config = dict(
    num_hidden_layers=16,
    hidden_size=384,
    norm_eps=1e-05,
    positions='learned',
    qk_norm=False,
    attn_scale=0.125,
    init_std_qkv=0.0255,
    init_std_down=0.00452,
    doc_mask=True,
    train_tokens=312600000,
    dataset='wikipedia_en',
)
MLP neurons of a small language model. Each row is named by its layer, matrix (gate and up: input weights) and neuron, and shows model dimensions 256-383. Each number is 500 + 50 x the weight over its row's rms, rounded and kept within 0 to 999. Numbers have three digits each. A neuron's up and down rows have the sign that makes its largest values positive.
A block is one neuron, or neurons of one layer that tend to fire together. After each block is what it responds to, as a language model described it from the Wikipedia text at the highest values.

L6.gate929:495445448485522474542490593459493488548442522501513563536435541502461486623520481468518433489491514528499537486479448377525603477382500521489566496518540524488527590419621530526477445520546566573429593478452460430566465470530439546532462513562534423516501490413497568496531499411522512477530487568529442518480467423532466460498536501464542486562568530549522502453456583448477495572558
L6.up929:534485406436496514521564469429470425534506568448527578487545496571479521561497446505636455541464630490533535562485468439413540500444471373507503412555468498452578487557605487535553480387586476536437546500557526469560492452468510492431547483495495450482438502458449489530529510442429457414522545593441448512516422547489558445521452443533447458571490540562571501431459596503490500478424
Responds to: Incomplete word-start fragments

L3.gate112:534455443523573513496564583487512499506471534533441470392467573548531506469476463519584549524485442518519408549642451503549526468517442516562465522480518555551370547458539524483437494520519548631537484519540474390479486332489439579551498491546503512444530463534504443481490458465463494560534452443489486587558452554407511443483514492451435572519513493597510503517515553403479448497471
L3.up112:483568528530527528575562543470500588441441457489379499542475475577468614493494479563502509450507522520414517489519568443565459471501601584501361468515562544497418493457456601502422487597486473479462410449488502507521463407546459417618445481536537361450568372464504558463533564495456435579440424495491464452425490412565545559383499448476522463457492459536542519469478532508526545510533
L3.gate179:416453511500549521352430532478519558458593527549545378541457580527546566434533504511477494548463496446433472576513496493522505500450513467514509526531496505448394538508571567537540420477481489656392485454581540489448489426513475570523568528547535514437517483442438434541498519543533463608423561501480514475468610480462499578501479542529514585423415501513500518498587457581516600445412
L3.up179:527446578568546468492451424497545507452479448540509460524504550486480449515475608531521389511497557442548488558440469494535509382460497528563424484393517488430455540445600502514498584510535439563470528505556488545405484410532388545478546494501503582444554473481417491588567393531599450530568485520510487448573553554508510527528558440507510573514554498482492480450570458462496574530423
L3.gate271:508454489464527566481472489512486515471519561492509452440505511536434534577487499439566454515519496539526533383383481532554593495440465548429455498532489560516527543435481534431471570486609489554410512563508447496543438464461496477488558547505450537447482534523510420526511492488496547475546397475452497454533552541471525492532398496472582524534527522490500579481416453545513555439435
L3.up271:482495484539569497449503496525533471489506537443435455569538454562489397542530506479483537465467477507512455494529455482542543562447479452521474570559491545516499459504455485476414576483606587580488464506513463406541464525530466470472624509540532555474393569638476466506456419538590564537502440570465473463453513524468500544582445521475444524559443462468448549502468410440464524434549
L3.gate323:542469535605556497519413468477530491450558562474524532529534604555514496485476478510567509449431565488467535479525407447602510502445510501508454524568573511407432527479496508404452506418438447492450488507539505523506554452536524539478576487414489496587473474554531513527499484565516527516471441490454479540394516488564489516544526545560433616401472433482520516486486445429467522554510
L3.up323:500535503574505548527495476528451454442469638588484489441438401517495476452530474433545392500534554426572471550510518513508495548472488518536505474425486465570469448452505478538529541458479472457581504418436484452439539544546473544434469461495523475459441463433534503457527508457587520540515531594494492538539564530515431507471507537510460543505487564515471386438494496482516542498506
L3.gate595:544519463515478446550452446465583559447507494475527502392428510508515514448510428581534425449489456462456538486480426526497472558450482431423455490483473544464535494546505453577562509507477352533564502520544474486497587514489500522500453542497458575515436418463452459455420541530463428500542512490512487540504486589550545551569530527508453479486416483459549487411454441515551500459479
L3.up595:442494545423496518434400529437535598511566480473523412409419522620507569516541512520586422503457464510486616508495438638540538509601481493406539513499495471476416448528455505501539530443599466492506561511603409453505602478536562518480541510526493518552492489568534479522456530482535571568516494519481641567497526520548466519547489633550578503434516472591505591507435499464461494474469
L3.gate822:504513484426516516421575447447525478458515533452541487582518566499496540500431458572489502637497555466401533494437497459496435519516402486434499471458438510516493507393538462463536401463470439513512484422539524536433495548536506475450572550509505470577454483459461459539505547447521388499466510382398503469574467542575440573464532425547565564494432619509507566551417599494561475616521
L3.up822:584445450546532567482496525567538436629451470530513561508507619601567508574475443553569546482495573443399483519493434518480548486491544441545433532528479531509562519476495570573514485472484514437490539513513545526456515507539442530501536497459449492460537509514556484539534522510579630466479455514463477461560413457427439424460527487553506520490447497459512509550601387410560411554491
L3.gate909:430473512412519568475450536485527505394473538504419528460445516452513507487486391414497487561498529508483458486569414433539575504553491402465479591516511496491571532495437487606498480500476473510509496490495627543549570493516526545527493581516546553405507452427467506524442540509551494441468434505476481405506587596363573604498384517462452491411471488521468433499536468483530519455501
L3.up909:520495508457507524511440485471525434451509579517497499473369515508514452505402433463541564506512534472524460587471506496546570517513541431442422510463410567501520489477444528518612470464484404564475482516504603496540504425503464537516536485520563504458431513483478474458509481466470410439486464507467514461490581540454576619596498550465512501373527472538501485492538559462592556486456
L3.gate969:339437448487446397521492459443532486562558541479576394484544426557550494574456492518513471438495472564447435540482556382530515537500536486495432456418525549592492571449526481460495534530572420541594527457584517512470501465464507473525506525656559467456508510477444477531511453533471459593494508512420471468468521512448485566574432458453484514515531572480431501392413503588509476480545
L3.up969:424467455582474533560523502493508409546515517548524489540489415634474517486440495521482448381567495569481430566513532534605451496427518484586499471470463582490478496497543491513594527559460542534497511450601513515428448419477493530490511555508522568471424495520473521530522519561581390608478509532405409484529517539529472521557409437490510564558554535457472489454412494558574447435484
Responds to: Generic nouns and stems

L3.gate9:386419488455515569521562564511444464461527562564591547411505501480452518576444476547463491436521457417542500476539446375493500575519484502501581521525485556499471519512482425538429524510524506531562560495513527474532495411590433518584468443559482445401428513499467463534492569498523483501559465468516378486551435550488466484509527428515523446523545553454422505497448523427492399500473
L3.up9:457523522524475579498496537481516470492570537593514489517524518527463504487453519520528430481511556465513505513549539437472548581481511492459539477508522466467494415478453457539432535484497545577537538519509457457469481393519501512504437457565403386448463500504468424474495518476575530485496450533521399492588452608468434482535562563494553525601502582487528487486473496422452448469473
L3.gate215:499427396472505552523526575485505514558501566553438525478446567463619476501542525525522412484463461457569469517594614607537526508465524456514434510544510544513516531456418478548447534458397475536448480462600464413510559465505435488609489494508447491583511545476462535484494559445500468534519478486509483496608509438455467537436464428443500595549500559530504569517408541435422483559466
L3.up215:497418399425505580534571595409483504519447529499436546455516494443580444608534516588492457484518431547463469485506581480522494520509482443514481477522438501544483515385468405449470438504509505513476476495565522477588523520483369483503459510454426494592573519555577471504516513398501507532549495523510514512536467495513431597472470505431420568558486498590556533517431462477497570523507
L3.gate264:523406524539518517432470499501427471537604493436490579528512508403458464616516510567476482481555395489512399472459537506588501537395518504409537561537542538628514481528519481492441492446626489484539513512519500553545522447485465534480515473496427435538570566507526569506472599509488426526567497569542458482438467495574598510422539572463453464471485509570466507534497565467435486504531
L3.up264:553429477488464495417509474440411508533602475470454522538503439488462517566481512544608460566468451465583503511434508400573527488452516459476533562497482505649532545544497515468542504437558493523430512578533527530549466528449518553484498465474516475536525520540543564488572552504492467437584489457505465504533451514525508519427533584506526421506485421516472521515514584483457403506526
L3.gate324:451434460456512449464485459490446490555497342567512562466464575476550562551480497535505486504579470475481429411539497601485499522473412410507520450471454472549651459502515481594474536494484476509602409421517421482484526456489452387488524500581462494428595559426469544475528519484448449512507440558415555540525530431465571582523499576560492508560503438444511515540462500533459535505473
L3.up324:460501458434520488494516469472430507491493440501517562449520533530574473560522525511534448573582563510473484433531434553526539496480550453493527488479405484571576521483481488482451404388539485519480392460539439508530606546550401437456530544531512584451581518425522517511509476521445462435474472558375530481558535491471563605521551493526452450518453479425503531506525551548471558567539
L3.gate489:480461474504459489449524575472472455496555412479580586464573512499475505541463440406479397534512461477511500514529457496541542482420498416450476525464555457532506494445538455553501539430565488505567534542528491461501489529584486565460493442438440517536538485460563500533473518458528512393530430530577565499621488496503531554454516507471500494520493450586518464624428517530457557510579
L3.up489:516464546435480485530526567468362465356482515528397505477497551466483508491456412536580438536422515530485526521547412380526476476445486462571585459529536484534516570555511477536572497474493517615503559525527479496543449492475482532545479542488608486561488527576508504430555540464474496480447507491495566554481489467497433544492460504478578519533438479511422507486499522466500417445545
L3.gate506:461425505395537601562478466405530521451527545464506544470499472490469443556615422468514482495591540480525484460561365562500550528492486446510581553470491546538492493544606571481525603523465473480485514520513462474538470441442459539525472544459465492563486560451490473484566512470523533500529535552432546514491494531489528496471454510503419468504484617480418441482432557522424549515550
L3.up506:425501529506412501515604436482485391600528543518545597545427454561460551509514558526555486480567433549512507522597481494533418562471537466496528418481481423516555498506527413540477492472551502479499453523528496468445539505450532533576521507605530484525478434480514540489472564477481517450504462468468523538605554376485534557447481462465412445492612542534454486557484515441430520546503
L3.gate772:530521460528477548512464456466548569520540594482467516447502373476517429498490503430436496540526516574469421538523455397456541512417546520458569604521493545566556549462498490541471492508487492601466469547571459501572566435531470422497565558514526524545463547472431568483581561453448459484521464492557479475533522409478520495453481450411477491489454561548502470378579545494486518529538
L3.up772:500555507541546521496505444506530542497552540420424554504508378476477505553535540432451487499491545575508436441526480401411535509434572571452503631545476516649557478518582530539529427596488463581522531509571479463539568416569520405536531545532498550590487529405444505513500562455504444512583476545519527489480498392509495530494477547495493508501417497568469451490540470445556524485498
L3.gate868:343511469483572588573505586476585492554448544398430530487539521552495522533503467436506442473517487470493382500460560410449519460486459482520551391567471551397422421572487535540429524544597591510529411532492432460590495491558534498544454567526521474460493530452513491493465494425449498488540540458522487548519517468510447546521554501439512526573543463507425467547428477582503535494448
L3.up868:474529490478508523515440634441584514544494559444453580514558487559461443515474567516491525446561510462486402531537644432498499512441511470472521397520421541397421478543530546526438465546576563464560434388522442484586513515462501422565479555612497468477568514478551466445439529459418524466492560405435493541538466482545478562455481519503512465512526397504479494522434447549513444454479
Responds to: Word-initial prefix pieces

L6.gate679:447475465499528515490525523464458496491569520445580465426555477422520411527471467472623451669513527473558448467465561532537583465497478514514534521504438441415570503460531618529471493378545469514515549385531484524531493422460434474530446462505514546507523444538376576433495456449572595459477535557514495527475514590527448523535485518508494518527586487496533482449504412487487476575497
L6.up679:522549553481537504425588542537516456474513483446564475458592506577503490531547403476669459529509547453496454524493467497596501572504514398490614547480510503602429520570561536472499469510518506456474465470456519442482525518408463461527494513447472516571453533491544530535422577478573502348590538440522493529499476563604447435553567507532445549614561498489534461423489504426488521547471
Responds to: Word-start fragments, table rows

L3.gate28:524434511531470526584429548456583516490514457436430439550571530497428448455480421453578506518524515486532495543519559470480490403537520516520486445599544507524520531448483410451450442479532479552512444493456505428503507494514433476487484590604494477542481512519470469572475558435454393574494476442461491493523549517535480492497519554413503500532579534565545466453524529484448434525439
L3.up28:541456530506438461526405405470534584510538413483512419476502413521473435470481436491515467540474539461423438498514493403388562458552601570570581569525433412484481515461455444470549460497510469467403470404466469542535482545469500534469529500432560493504429469499520505463540448477541450475508509487443452510471555483486642467494540523500569597507542588551566513505509532441541447467534
L3.gate255:448492446531527545515521410557504493551385480433519481337486477530557442472462503527482522511536497402506493526500465453440552498511589494431576522425450564480596526474538552494537523474534474504489495519458496466468469543508483403451559504592507475577379544492548456480393614527469570467545470488532577464472565501611546525379478486564477528587521559594502493487474418497431548516504
L3.up255:434458478422459498444533558529475444535608521441448411530602396437507481507481523514500547513473495516436478522505491406424449524564489465551579501488486520622566554562417508509595444493504515505468451479484462549501524571468548406457520521595448414599511448572481547555452494399578626525468526498372549515483355450581585564447562560570542526554492475513507437453492404495478520485474
L3.gate282:465479557522431482513526472516505509417509445528476475452514572569543498501457490425545568489491503445556572537498521516476491534556440590602497490408496448455492491474467435540455422532593511473460470492503514407581563543447559516519549593428454536493471487477498537569509527500437508523562469545351457491484611515429634460546551482386508526527503540465487443484482528522434525559604
L3.up282:610489542549543483483458501492463512557447523541547561455549442468493481540530437510444409553513430477487401420440487443490475495525481440469454574561484522451464546500501509403511531547542537513540546498445540523429564484458469468486498529443528546472508523547585477555519461587563538486467601505537453495439468518484431518514456492481540521416524520492411469477560527517470478464571
L3.gate330:544475454457479523599548576543455529595510521524385370555526574430519460392433454526548520418504440406530480503408542484392502472550553433515466529570507488445530484525478453503446506438556537560443474478527432563480442443513501459483559500410431559456524556439501491576476629495526560519479546488567499492527545455435577499408557482485520453462472601425598604456535470416456409473477
L3.up330:512461500453562510521484500471492442554510474487362394550530628452497422450455465560544522439536471427528482546459605448427437534581508473549497530574506512512497574573458393531414533417479576578531477498608475471527579482512567548567487495410479544441558564382527514500504510511548584512457511480512522606495522403456580406414525577514529430482458635405516545484502519489426397506501
L3.gate400:528443505540485441512501592439434562428572627502547461502540499530451500480477431521486530482453479346464456516492517579421418491545488479542525524533469535389494461436548580541485485462510486529616503388481505563452500462480544519558437458572424560543534454468484454525559563479492437540510550476522567492474547429536519543493513488532542516474403399507522518637439525530474471499461
L3.up400:492510526468477518484481539479464441522485639472528495499574498487483509404458370397421460504447446393506477448519412495388410413560479479487550461495422528583586466409483457497470486463441489551555510352443448421438403385555568537553454451565385587561603442569529443549635548489439487501541486536506468549535580486524547549474446435470528511450519467499512468580585558516537429534473
L3.gate439:554574416514428511472511601545539417465569518494439436563407471451564469555491440520516476483453465433433540492550510515449544501480542572537378534482428641500468546563531521482451558460533462451527430453459568536464586488531506553496477528539508602436547543468468475446466526431491510587497411454514470496507406571518540554519503481555520497506456533539603560471458493497450469547535
L3.up439:506554506499422491498518460569520467494533498441529535523542456518447474486500434454558504557472503471443460441621471484530601504527439519512508475542557585431490513569445472539496506524448493442588565534517490558436504437495482550534565514503548649518462564456514585485549515434504452613625518535479462454383422396544471452490505530518499481508461390484530492553458451539492522498459
L3.gate695:530412436499553551466506622510535449546517403575493500371423451495547513490500479496540420467488461564497447475592451406519533539465481491498543427450484527655504517448417451479535476495416512564439360501549480547507416519507596428441565457497426482487454538533540452538600444425502620520488414457469641452563498497550528508519499528595478440461509565495501549489557430510609404400444
L3.up695:513423500482500543473585529548519498504509483523509501463415453515547451515464525504498447475488432565459465476584420385518529455477466516473452360514501545655491558450466531404509510573484510570491452552523519481575484446504610459502448440502375494508390502459461484529522502509525548519514496448428648364504428460572520493497485516548411484457452570402526544496432470600595538429509
L3.gate795:488504466403522532574530561462573535551498411496469407573556527580514451446446365493569509412482517397471509491499495424406599491516516559572536482455501479628534402511436542512489504461549547503423412396468551485553512505508506508492494486531524541602527571510437491513405509480498417468509487546491481560529500509485528493483491502541493448462579531426609552444428569530534546443534
L3.up795:506428487456496519538547503541588464491547571442448434520514489528501470508535524460552456459501507491446492494488553517463478520518460458469437511502485496500426502468484485467427476490517503446540520531502537517499478443525563564506476465539426538455503519476480512499473473506453442450427556466530444606489521448459558502432516520446452557441461579436565588499406478545464537553505
Responds to: Word-start stems needing completion

L6.gate992:509546481580517511491535532453528500470556515499543477494527477546481510460603508584469466500470538406507599510476415532548495442455526459484570565558579543571428512540564507508460607545508492601507529514529512597510570473583422534541456540516590360494565477410498462497425537577535524511539563467489515461504578511533470546565468553468491577481467467473517457476502478531461523524440
L6.up992:434507472525466518496383392552568370529406474637525550443512405600528531501539495513492583555454623436495477499447418470529508550478488446543554535567397385580482448523547491589497480496473487532398441496496455602551446491513479565518452505390554549509484537483513557481583475516552506481475524514566495428555546475499499596512432539563405487499515482524439434496460490464488466532589
Responds to: Nouns after determiners